config = dict(
    n_layer=22,
    d_model=256,
    n_head=8,
    n_kv_head=8,
    head_dim=32,
    d_mlp=768,
    vocab_size=8192,
    activation='tanh_gelu',
    norm='layernorm',
    norm_place='pre',
    norm_eps=1e-05,
    positions='learned',
    qk_norm=False,
    attn_scale=0.177,
    bias='all',
    tie_embeddings=True,
    parallel_block=False,
    init='normal',
    init_std_qkv=0.0229,
    init_std_o=0.00346,
    init_std_up=0.0229,
    init_std_down=0.00346,
    optimizer='muon_variant',
    lr=0.00281,
    lr_mult_qkv=0.4,
    lr_mult_up=0.638,
    lr_mult_down=3.0,
    beta1=0.95,
    lr_head=0.00705,
    warmup_steps=200,
    schedule='wsd',
    decay_fraction=1.0,
    decay_shape='pow',
    final_lr_fraction=0.1,
    batch_tokens=[65536, 131072, 196608],
    seq_len=256,
    doc_mask=True,
    train_tokens=902600000,
    steps=7101,
    dataset='wikipedia_en',
)
MLP neurons of a small language model. Each row is named by its layer, matrix (up: input weights) and neuron, and shows model dimensions 64-159. Each number is 500 + 50 x the weight over its row's rms, rounded and kept within 0 to 999. Numbers have three digits each.
After each neuron's rows, "fires in" lists the words (lower case) most often at its 100 highest values on Wikipedia text that the model never trained on.

L10.up544:483496501559442509526515527470486482439472537558534504491489509602535493470453530500480496517486519498491542453433465476570415599532484475538505528572502438542478550609471552493486457455428552503517520483572503477495502492562522493546551520460617506485413373546536531503561481478458518414
fires in: "of", "as", "and", "with"

L11.up557:562517450513529494531503500498423459512600598565528480512433473495555485555520515621443536467511550523498511551448536512481569534504471480494431544515501393484479484519478475576549468433505450418427442475560471526388500409545520540439550401454421432516502497499518559463523507507622576502
fires in: "an", "one", "a", "number", "relatively", "more"

L3.up382:440610486505536454500551482487536460520452493471554501539424510478554492538451537541529466580543596417562484494448518511488439405467446514539468561485471512367588544484468558444587606529493426562527498568451546449416500462602412481526505528591476539450493472413510510392522510524556542578
fires in: "of", "to", "in", "on", "into"

L13.up461:546526502564460544560490394498530523541497424481544505473489535552527469463544460419540479544573586567534528511527503483514467522489450572506462553508472475433552575523474598570433584471493463486546517539413569485532481542473484528386544457484465548604505378514456543452511533451438594548
fires in: "his", "s", "the", "her"

L3.up86:452506499511562518515435450454551527512512483456488529487443451390526478454428589402429473555461517573552527516563483460553570508525541494542543438531526477468527401591535471524415529467538587571468428561463461436564486460441489455478433509569550436589449546454470519473521565486510462508
fires in: "of", "from", "and", "against"

L16.up696:550461448518466561576425437477508482483491574454499492418490494482475446476490466405493465482510501581511413472595453356521479446588470483442584560492505529495458477472447488563474430521521511651464570435526542539443552515574487540607436585506599440546549445571615499551527492546446496553
fires in: "and", "so", "or"

L12.up681:543565529535505535481594381488513415418470531498489456474478422471493460516478480547472554529454599620524423498517523507592511518544498479480471486485400504461483492535510502473509515478588572467457527448565495469513608521481556513421537488598447480462490400501482550490559496554448478517
fires in: "of", "in", "utc", "the", "her", "across"

L4.up315:590538517476537500403527491476566509468549525434501501531463547482489515486436538518466441517525500551445505535459561429421456477466538587627523462381473547509518452526606506429421382621576541565442511433405478426437538472492503453411557556486559486541504569483525486509514494552532471487
fires in: "of"

L16.up505:466486484499574550545513614561487410394412536536484518508508501559515357500498464521492481490490558570478468469450366566574547413506473540555513444539478438511621470524456497523449469552481503496520498484501448372490482445491457657486416466570547591533437563536574523495497445464452452478
fires in: "was", "and", "an", "a", "died", "is"

L7.up42:434575506558509496623448510517516511497576595564495540450463436452525560530541554505508463497513414493572448467457502493495478573510492371561502513535542502576479491542537411478533416498503557541529522511508564452467451532408487567544534527561509586500420502455600479418465464477419508515
fires in: "of", "while", "and", "when", "after"

L14.up354:514474500458541455479555537490515539463500609539568339425412601515530453498509480521572480501570472448536506431485527432510581588488518569473415509593496554529522529526496501476459536502447445442525463476447606489504515511532511519602496531503480485506471452459404491526527472516515523562
fires in: "and", "to", "then", "only"

L14.up491:486506505507532590463495437514527454479560524490526508455502503500498452560527538428544526486467469533454486467510552443539506500544434557564444443566485419498488414636543506452476462515504516565489484439497432554481513455452512475535539537456551533366536443438418497490617453536528455504
fires in: "as", "1", "the"

L15.up490:634552512562619506426552465434577444550509526419565608475500508543516561524469524453518511410617504485488470502491511549532533523395507538468426486513556510490531466517439499392475459451437520487507534485454523455460447585480579507508488459469539564480508507413564556500435538467493429510
fires in: "of", "for", "a", "and", "to", "the"

L3.up191:521579537497582468542590601513490550460540410497508543461557516394410476458523555606514465570479452436454531448489427516554437435536557527492547602397489400532396523563535508433544457479500557554484536455506496599500485524430535579452519526472590567486397504413526579430476489566479487445
fires in: "of", "for", "romanian", "on", "career"

L3.up222:551506552504605513486502524557503405463561477466538517513464565542462502537420552518484487585523481527481516429537593492453552459418605502555416585543452414469547506503497556625517586524525455518450580451548511499424428465415524476464440505579437489440600441480533487445509544423556474458
fires in: "years", "year", "time", "birth", "actress", "season"

L7.up444:499483554495475564491542430463650500529461528530535555461470479588452454408523525529562378607516608507551504518523519532604523496461519415452531491425499478489542528591570514524486506448475549536497447406494429459490481520547650504512436485559417463433519539444536576565494487480447455441
fires in: "the", "which", "and", "by", "that", "what"

L13.up501:515480433507471555543540504515503478430586538507592480424525468487525402435537550444497463579507486513514498523518537518521570561528500558548391458546412493561548476455505525518538603439378456527482544535448477509568463475546479580462499496523473422438424423434600526457649495536459423480
fires in: "to", "of", "and", "a", "hapoel"

L15.up125:486381452505570547596500517548509599470482533470559508544597535501583532530485506479540471558508476544454508494522506503406467535480572521612474410497497525541495459564537611431521432500524470576433435442354479462497516487511488484368556473556454503498397555575557475494518500389514454567
fires in: "had", "than", "about", "only", "over"

L12.up101:605425513424421480610521490495548491524475513517543538499452530506497524499403481427543482568535485545504525593522511564438475481546488438540538574484504438419588494376484467562443533577603572525481582461432440449501428506523512402526456556452501520537516525418561531460485502402511610516
fires in: "the", "displaced"

L6.up439:577519528421541479604521465510486454504563431640526504516463439503597451490532573434486399672537531495534573525471504488538515417529495477562489505526525536482512492554507449585541444497525520531526520564540494543501514464442482501414483519504549487547472477495440564554491507471441502456
fires in: "of", "from", "and", "to", "especially"

L7.up234:525531542517531472428538531478560521509495629557578482440542439480458495518557528550555564557458449475445472481534593450502508502476532469553447489549566450513462487506470528491477508483606465482554413554457506510509470583586534510470537545379494416498502503426542514540555479536535508464
fires in: "to", "from", "of", "his", "for"

L12.up669:487566511482398393495426497459530540482537395527561432527510528525555492527526494494596531584465483597458517458430412470429463526531436486440498595554644539459477425500565523582544532472486486504535446432520510431508581571431633492516561515468522371518490540504556531549498452425450503425
fires in: "in", "that", "around", "to", "led", "of"

L19.up585:502441453407525528553534545460431551584565498464461487515511531538556484480482597617494514544454524492596528489525438476463551522566467396442551480498467562486627535570450480437471432468510487470473526461452511399503430492479482481408455504564464552540505406532594505445482476465422533497
fires in: "he", "has", "had"

L10.up91:454397464558580542583484444523536522434560477434437518514578521392506542495412509461523387477515406556496484437545577503474471495453436518598483439502499492505486457527622497507460557544545535488481507537465469420505537400487506572494473509582566558440442535439497414533544464554425508551
fires in: "during", "of", "in"

L15.up174:489496504429543473523478526434421539472445469542573494458500580509432586485423449439529548578588405539561539501518547451447511587500546489459533482416490476386503441530530599551565474480542482534515604440579497385496436494517529516452549616475508514540500524489513562491544500497471544463
fires in: "a", "ajax"

L4.up750:505534517569516458529490464531452498481474459475484444561479471506464457476518449473498414527592485459541407492460539429539455641467390480411488530511546586591528523476504500526380550457555437543510574426489429509427576465441601477551515485431543477528574520500503560451563450467536475516
fires in: "by", "from", "into", "as", "with", "in"

L4.up414:527532428479601603427570558469609526430544355481494486475466449454470505590514446510469456455425460551463473474486499516433556527555417471545481452469463517551441542443447504454441441507513584523456578473501480460527491499527543508493485528531467484486449430523577467483478461521585448497
fires in: "of", "to", "for"

L16.up245:406519519483503490541467514518538446581477538554565487476409445424481441467434486448456471518558510574481455492474521457527519531497508495510480497488567511561594507466595492574505429504495547435553496531545513515532529502464510560413491507515490570529461461537612546486570497458535519480
fires in: "of", "with", "as", "and"

L7.up353:466445507601549470567525497515516569475424427505454494614480411488414473525565393443540464486372515504563593596609480547459559538448413526541474472458516448554480454493552485434498525481504478525485584533517425581539556446481508461483489538412491490580418437524508511523485526512570560619
fires in: "with", "of", "to", "for", "new"

L14.up26:596482488522384598541596557561492462475522565499500421532465429577531483511511538472487374429610491494438562516405585480465553502476469535420528599486531548492553485512491551584515545484470619474621522560400503391491468553502524523533457605496483501527518436462510486482513448396565457537
fires in: "in", "to", "from"

L6.up629:463545458497384480470438475422569498409458494481528514495462477504392463617508465436459460510553477578554548545477535507494552473405487539494491586509543545514494510483535473521603453558460441525507491596462528529543449574525522468526523566540505532429404536420490487535432481571448450495
fires in: "to", "geothermal", "on", "started", "out", "began"

L12.up28:499459513488435509540456531443504447490527445483490487488531496493592484501539540389544455503477510420428492535454443551441534455504497492549432549509502401538434571532552556531461633516495494477477549465509473390477541445458490481534550559492437549485518406479541524518424509404560540544
fires in: "at", "of", "for", "by", "with", "to"

L3.up134:492428484435500458438509609514443504426482473474588519488515349383452456502506492563461493456424577502571484552476523563549601482388507459481479427488548467433417494650571539447490554528445555457447483534456473567559507436536516491498532478557494477539650506546392456493423526466466604496
fires in: "of", "within", "along", "other", "as", "member"

L6.up720:577471584541503482512486526438500507454569486460558461462446388531521545534455462445540463500555454534535400478509537536424593512534488422487470566564477487501535526479427507573526487445414492443564440542514453481551401452524506538491507521493495439445520487456567577492528590582527453457
fires in: "of", "and", "with", "to", "after", "as"

L4.up428:487457503456483466562537485444511495542556532517626469473545492473527522487460447431469519546404470420434593542532495504498487476448457507520480435506327483473519475541504495455515500477510622535562495523519438602538502545472491509514579519555547468546447421557499361484477470407579373457
fires in: "over", "on", "than", "against", "about", "around"

L15.up6:512474498559429453464458391454451436387523504476652425558470552410415451580444554466504517490557493497470515533519557494544470524445436459556485495503547511452537422474543562500559449477422516498484490449551515570509539434413511490523474553453535446490532421424407508590546496584503428524
fires in: "as"

L13.up585:478448593515512534490470480499513383495551392465503476425529554441500628536458475401566440545466511566490420479561425444455505508526502509543436448473553498525373446524515556467495490533499454504529490583522431536449617477501476466514559566529511506528539489473534472523497516492555475532
fires in: "in", "of"

L13.up328:448567510468431567464497474532548486497437506543484459465496482627414474465618440561457521465492537460483523455554501500544516466513628440561533544535539466401508493466474499450514482374529452485417528555575447442520515499490590462497458504470507485495535478405454513429617449484509617548
fires in: "an"

L15.up452:488505553407502345528386481555566491579481521509490465435449482490521498539518517472548436549471519472601526480568516491427452498467443491547465480543520518498428538544557495565492434514556568447504529428503477541520433545509482391430566442519541443548461475457464465498497538477497513494
fires in: "of", "continued", "finished"

L6.up680:456493542428614417487528532546525530490594469469435430517463523525437491542467550599509491438478512573589546549497534455470467415512520388518449468527470401431507483565463493471618494540586500546498426449529538560440523422579587504519561508532416471486543545534463472499516461553542509433
fires in: "which", "that", "00"

L16.up448:478415439528582496507456518471555499400446525463587503458526467443391519573512445506505424578508510595377535493439485502469540573489517537578486532586532497504520466657575517516520464586512452503539543562451423448598538481480539542404523444503453516515516494562447455515536473526476550549
fires in: "first", "last", "during", "previous", "second"

L14.up755:429572368505558505546461569378579451476509462460531550444444452491339540522505478510432458492520516564510516484585472538456509476550594576460605522475528529497498485510586450541467590499529520531372607609531567551526538424488545445484441475516539636500564526531533549548453505518494518446
fires in: "first", "was", "second", "elected"

L12.up202:443512541609455592389516428526608518474495437559539562374456495578557512523532432446505455542458599503497471474523522473509530547548439515499475566523574434561447419448499620415484422549479553455497495465461513486523551559525472547540401524572463497542466525473460519455478393429540547544
fires in: "the", "those", "they", "he", "her"

L10.up260:551467481601496462465538504432524531577465566555532545504550463399474473459515516574477516592504482446457458524496611456472474435511579565519420561531561487497520465593404572541510459445558499516594425546482474515396549647554535467492548546434538516558467511475477539536561454566496526489
fires in: "of", "its", "to", "his", "their", "a"

L13.up443:585533492484545483514481479416549502424522509499482506443516512465466473569469482463458448461529492555539454526552491527537570445500495486394629476474551489565443499519590582476502453445526544508492505499540533510436464466516500520516503452427559394499469575436564409509485461537510587505
fires in: "and", "the"

L13.up345:544462494550490414595498388490516370547491477491604485407583430562496436553479495511528557466502552564515533503476493522502526511508477580430422549536456552496487537502491489459481461554518481580524537490463521449505428563534568478501480516448433518408453472484536524437496436505469426549
fires in: "in", "of", "president", "about", "united"

L7.up55:474503563432512470453505486560507494403549525605518485455582518394503469480638424505434489507469505491556498537596474451505465469446553478523480518492479504419489553466489498574550502490516505508564472552561430482573559550432572455532467550483499449584494443461498480537544419446475564453
fires in: "to", "from"

L12.up418:391573462538436524537488502506546449534470508580425492464586449614433466514533470539515560489553491434460557464572417476406613517508661457521493452554516517490572576503479427473534465450521577479513479448514541461469521455457572454514482564500441546544570495416487516476500474433506504548
fires in: "an"

L11.up205:474410571547595515564456488538492505469522498484486517447436451567512520566532590436485501491491613571589523460499560452530438528527367496514427511491461488541456533459499598523451546517438532469488477397446423475420450522509529542482512502606489510583531410610475593572488470497456561565
fires in: "the", "these", "whose", "its"

L16.up4:465519446513540532588493473496482497484521587527492422517574576486432494524572507499506492490519500490502551422486436402517470527489528463505469512548578507543557568494622482564507557523483547580436428585489390515647591567568438430558561607483513561502520520468552543575564517404540454440
fires in: "for", "of", "in", "on", "to", "from"

L10.up744:544504559565543530542485449473486480522589487526574483440610652469379587558451473516527504437466572487505470504504501539526519488432497570491431483453530506619512511435420468420432501465556576554550496485494497481413385527446570440475540479413488592501492506454543500497443427632556488547
fires in: "of", "for", "physicians", "in"

L14.up407:441516501671511449583478487458468473514469587449535405551566565522448526491504481419487438569528466562479496425513526545567452488467454469537499460510541533437469452583487418519543466466528505493549568450486551470446468520546494491474584514565492430591482465565540455427470390521545548558
fires in: "during", "after", "the", "ended", "of", "following"

L14.up618:513646588516500523496431461463449448530475521548480420516455612506430426452569510450579453482558429456509461587524553487609415457594475470604494533558447448523577506516598532538502523476430524489508569461493511457433485518498536457528475506556492537530590474517495532468441422456508452564
fires in: "to", "t", "not"

L12.up574:476428450461437494383516534514581470580520526610525502454488558523484412556535470429545460580501493456566475501446607430479504451452408535467523542472582625488487477497486549457559591542449435488543551467448562512442462550495554520465505543513488454599555489451543510494521511419442476452
fires in: "the", "that", "of", "in"

L7.up465:465444514465475462497615498447460496499459391517643442515417581512477486541424469567414456553563547542484481459538606463491521487452557583549575508457521543397529494488548520500553592487555538552497481616518433493514491436488475481497502569521411417423437380419487444530531487492479572501
fires in: "a", "category", "result"

L12.up141:575546549472518466461595424536485402535555512456476474532470526509513512391386476552534479523524393561489483520529496420538533402510466588446522571496453470539476504533452481487501487496522408464437459503464519495535532485580477457462589531462638513477532466489486477469508542521581518524
fires in: "of", "in", "this", "that", "into"

L12.up705:499473535551478556572508389454481513497513540455499357423482550546477526506522471536545520522592439536511575552526504518482454520501658468535518518595474514561444612456518519558545579494402471529472589524515519528448498631399467487434520540548501483477429456472508488555500484567545487463
fires in: "their", "his", "her", "s", "its"

L13.up509:464480502486613529536519562453474376484486597502528466502578533389464453524437508480496499531590503580493534595523528505518485524534440519456505448540454492475433458500487555527569524409455538460555515465489422550512465499577467493450579570499501586517472360484533562491525385400492638582
fires in: "a", "one", "his", "only", "two", "first"

L15.up242:487491536504507544517459557482467504500542517459583498521468520456507462486538536441470519568529468567519542460449477501507559540502538504526489514613476448543565507589523528537388510526525487553556551503490648479544489487412678444478456443453555503456419509564482509502449472466526495578
fires in: "during", "in", "before", "by", "of"

L16.up608:446549545466449585490453537502512525550527487544503493469457538556463394578482561538547531542652503423460468572568489488422520435576519501469458474512466534503526463609455510543456562414528526487533514520494600447400588542558494532520350512490469556517552557438562536559430493467533489438
fires in: "an", "it"

L6.up755:559566534618510412516522483514443531493534410494578409495510447560431487487459523475549525510480531590511435578525416498502567446553477526515509523527419447573524494485516518476573442544537350569397430494442439519493585504449460542508490435446524524500526491453508491483510447534531532486
fires in: "of", "from", "after", "what", "on", "by"

L7.up348:439515486517461582469505462542536527499490484480516574493462536488532545370515466501559531482470396478500464445562603462499499579434435517521474558533592493566526426471460525530539576481442521595561506453638459371490485569456543501598545459483470498471494458602425595535389472465581417574
fires in: "to", "by", "up", "down", "with"

L14.up635:461607441528492479537489456455426452537531433498413461480426487504519467489549540476530423571578563557523550579603404472464454479608483486554532646517481476541471561477586487501527597438606476552488544540443592575524501457491563602415379497473484531556477518456522447451434535484476487540
fires in: "the", "early", "late", "his"

L10.up340:528540559554608548471562472515485520392514529557534380388474492412528431471558503521613405515500531443511483525393486408559486468481540468424443528517499544481540534524457443505548509447521530483499567454515512537509540577496572525540559431555463506530513571507494512479530383455546491461
fires in: "in", "at", "the", "of", "studied", "from"

L10.up300:505400496537530471579474439470450518497461540591426447485482450406480488443599466503489460503467500447527439412467549508526602465479516414508506502560476511465493452557489515492512434496504511441478567509494505393553544468555500522457554407598474573428431465499488608547560416507439541461
fires in: "a", "an", "one", "re", "of", "or"

L12.up300:452547460515497483528324545538486543525545654467473472446464531577437475531481463486503502519536557562508495520553597432482542516507597547469519588596490396511572467598498499460404526444510460506507533392523533599468510548510547485439558481517532451566534444530533504522476476505491472476
fires in: "years", "time", "career", "year", "century", "death"

L7.up258:539518537396516478474550469565522477494418541482534378417512478422519447556447572389564471463474514587443505468446519598466408439445495559548377556522545562493468535596455422554539501514561518478487492495483467485556526512489486546504558519520537477499520573430548525548439450520490474430
fires in: "the", "york", "arévalo"

L4.up119:450458486500526466507495527483531402562539450498572474571477521447509402450455541478541518460546499479527500479560475549514508506451483533472591556465529477544556448481555516513514444394510509601562427566583509544491415529514549396428515407556432411534436497526485545503449514556536473574
fires in: "of", "guernsey"

L16.up164:549512551568533547620519507498518435499585388444435469435431448583512486524440492549535577584436578572494601548589554463481410638484506502572542472490494426487564506541513495524545538509600552461566583507436528513510440571447465524415562548576491530519481502443536512472428475491475456492
fires in: "the", "a"

L7.up359:522517503561496536549482469483457392502543462544493441498461521432560497456530557499549442523541528448475475530454569548535404514412558547383461516549498468489524526505562424466463435509485501573516474448496538552491473464578542523478542561528566578450497613484549513461468479462463463473
fires in: "on", "of", "and", "in", "about"

L7.up16:462608547560462448559544545470475502539572507531544437544444485478438552458524510466620487411571411507542444486521540491560499437513463420554428454485454491470543512499423490470539518506473469472460441527422551681424506576484528508426495508452511457550452476536577528532463435522438568465
fires in: "to", "that", "would"

L4.up761:512482469530451471403497504402552506447517565447564463554523402487488473471545420480516503529582454482518485475427461538445495450565496448536652436584500470400496515559548633456548491585521563509508457530455481456599528499473515540465556428532518513592510448500567594443485557438419521466
fires in: "of", "for"

L13.up94:492626442466525560503453508534464527376474429536504498455548537511459436547490594535492518536460541479533443586506417477496515561517552554522452529451534501474465614442593501505556543500427428564474460455428557441559527505569499645484544463547456433632488469555569508511545433455580437489
fires in: "the", "its", "their", "his"

L13.up458:522529464594519544541499378450553484463533575552470537500524562491473513536553552439506435571512429410503586482492440445428502530477461531569558425541500512517423467598529515502465443503507481494574391516567471545498487482457524459502548543624453485487520520561551513555643462449508508496
fires in: "of", "in", "de", "during"

L13.up691:521431454422448448529495475482602478586586431501486507484513488419503470492436504534593496599480437575512457519518541468530480435504547484549550492589509512508586565478478579555505513464476509548547529488524564514400442494523428516487481395457487468473514624490382454540530530489594488425
fires in: "south", "president", "west", "miss", "constitutional", "prime"

L10.up151:428482508531471526567539515515526455515498430494500527503477521469387436452515504471559537516568554527501531465633512548543527554539521437445481566502497518511523498463511638520421419503509487517464495473560413493494552504398468582594532454473459379538513485519513449516438467524453408451
fires in: "as"

L14.up442:606537448502481454555632472392519441515506457524467537463540438549503481476474445463475553536462553536444505511465471352484479547457521599471533410533493553508430453535517458579528505474509463484551471462559550523497471469520585496586594398584565574473473490497555589470477480486516480493
fires in: "is", "was", "n", "of", "now", "in"

L4.up332:497471590455482544516496541536588413473519518441520518543517440520473434562527598488440449515549538566522451430587533488513400499483476532561446454539497461526489595483590512555502492411444548513431505421511468430613490461531540479452570518587507555503425471453509513480551520499456513518
fires in: "of", "among", "takealot"

L13.up353:492461501443659508459478467541557524520544510457544392446412541473466367571459509498473448457560472523436548523569419558550414527514470401484495475481481540389487409476510479491454499561521482520558482469496528568536525484492623587428545589545449497576504572462472524514435464507399491481
fires in: "the"

L3.up550:519487440449500519412465543479595459525424502395428483526429470435540517510427545504479538500449520666466494490504528471517524545521530573456542552519499558499483477475500504496568530465461463474498550468499504463515540457465542484428531654465482575491540443510465430537434516432405477459
fires in: "first", "last", "previous", "final", "original"

L7.up742:534413497427509474482517456535540547481488508522509534582386431374454480482473593402491486452506473543541584498559438432534501516567437419563496504517561461493526454488629486555450503475572448441586456582485488487517488544445461459426547505463475478451525510514459461445483501453500499444
fires in: "that", "which"

L19.up355:502417486439555513525557500472480487574521497408531442523540491442521473506585604548458513479427457541492497525499501477471614458500494352524428552535546532418494401507575444531459454390429542451440581503443501518508444525600615525441441560505467505509482574458526555423451516583545457510
fires in: "he", "she", "garcia"

L3.up119:520450448501516503518549549491485452467483494480593559435512489461399471443476489589574506494494499456556517574458374474509552467437433493445486432622413458501472495443495492434473611477552480528518467595465549601558513510517488523461567481509441506449505460459494464521512523543522527520
fires in: "29", "9", "ulliott", "28", "6", "90"

L10.up627:596555483527523495585446540390567521415443516491507469512439568523529513420437486452440495487439533565495499559524405532587521480481425496508590508472539419558498500483492538502428450478427492491619566514435535519481534569445457490576485469519479446519522534534459529507529435464543523526
fires in: "and", "they", "he"

L10.up221:402515423455553443453541499530534548467483576520534562558470530546603441450488484572513467570448511372476564635606419575468637534482498470521522589449524521474517574484499469588478488466559499559485470494513499485456575513512465530430476551426524465492515448414494517503473429620530486453
fires in: "she", "to", "45"

L7.up705:542446568488532583396530395572510462520514437532546560555390502471478489493493489466513457494520444528533518572497499441422485445585472523484491488561510500469529394552528413499404520428454476445555404585471440552480589490472569484522606504469497409469479553568479470522556390480570485516
fires in: "as", "the", "both", "miss"

L13.up477:521545429517485587490507575460452444465521567482544507506452529402496481492479451558482465504432495434436461485435508530532508505505494510488583460436571558474447566499478600459526503507528494465460502493515483585452538545498378544483562534536554371500487579487474509548497559524491488581
fires in: "as", "than"

L12.up13:562501500481516529480436520565576477475556575500499424464466499611526492497618544475531542567533493490555594561530531459535429497477407453467438567558562505543563523612644544513541468478511491461535493375473545467530503489464435593525534521477429464487534412458440453449504420452501502443
fires in: "that", "it", "which", "what"

L14.up476:501470543468564496485444446546553536427459518525443506475463534407431542527487538485473409566494545646523519458539549471529452549480464474479484511489560544490476532400501542452591499406452512394562488422477461525524577442417533421484489441469522473544519551514390504541432558488500542462
fires in: "the", "s", "most"

L7.up480:522492520549536554558438578525465507438528537584462465362388551517503520491564463579591464489508430417543431483579578565510427502499541490469466458599526518461491530493435448435477503403545558511494529465422438566496434492430598543431525552536495541543489482467605487450553488461535508493
fires in: "of", "0", "on"

L15.up480:458559462506466536519528467572540463534500545516500536472513580517484478501556547517442555534542550478453526562558531394416517510495532445586483547465439450441543492499416443459478528463631454494540572538504563434463465502380485495539482494501464489513513458513438456443616501566492606525
fires in: "an"

L13.up529:461550549553568531515509491426513505481429602498457545569415460537525547567513470546508534538560500563515436531526577402431494449466557455480586536573483460506464535575498502503491464540596526444469477522483480510462460505437535499578514481482429566596486398563490627459605397563515516465
fires in: "to", "t", "not", "he"

L13.up622:430511483516500484496491501509505508596535501584556481472639547489456466530537470545399444548392479593537535440578543466523331419496606491467564449487595461504433465550509425539349507481464460580516456656528477538534524485511495502414488398430460511492456496509571467449519500436475464485
fires in: "first", "19", "second", "third", "awarded", "held"

L15.up227:415579432408452469503510466501516520652429498536444482427617505511474431535599501594481469545503545451488507475628505480511578408509550449519603540517473462535515575488475543500515567497500477476435555554452566542520475411527579543597436472542456471526521509435501556459545448464462537533
fires in: "an"

L11.up758:541485482577482529467597483534495528488506464526568503485420598480599576503486537486491491486538432435552596489485473542520496528425569541441475504472456437460537543423487509471402479458477538488549442388462459533518531552529575461423464468518540442501445522510501459425451435390515494568
fires in: "and", "the", "most", "to"

L3.up422:462491577518606510494445604506453505507458487526565541502528418532535407524540467448442521375433513497440536445534544522530542549543555581460485479484461479446415530582596558552534503500489481496577584568391487462468534527522421457457483502535549499600608453520468491528485495496516498502
fires in: "than", "to", "with"

L15.up79:444417476524583561455489517479505461525514479436564537506556545470558481515502499512490478496471544541459489441533491428555475526568530529501492593551426523553440564540567504510559461489439463459544453515425545602534488576526437594466450468570457422460477551587562538456528517486509551423
fires in: "his", "the", "had", "of", "he", "who"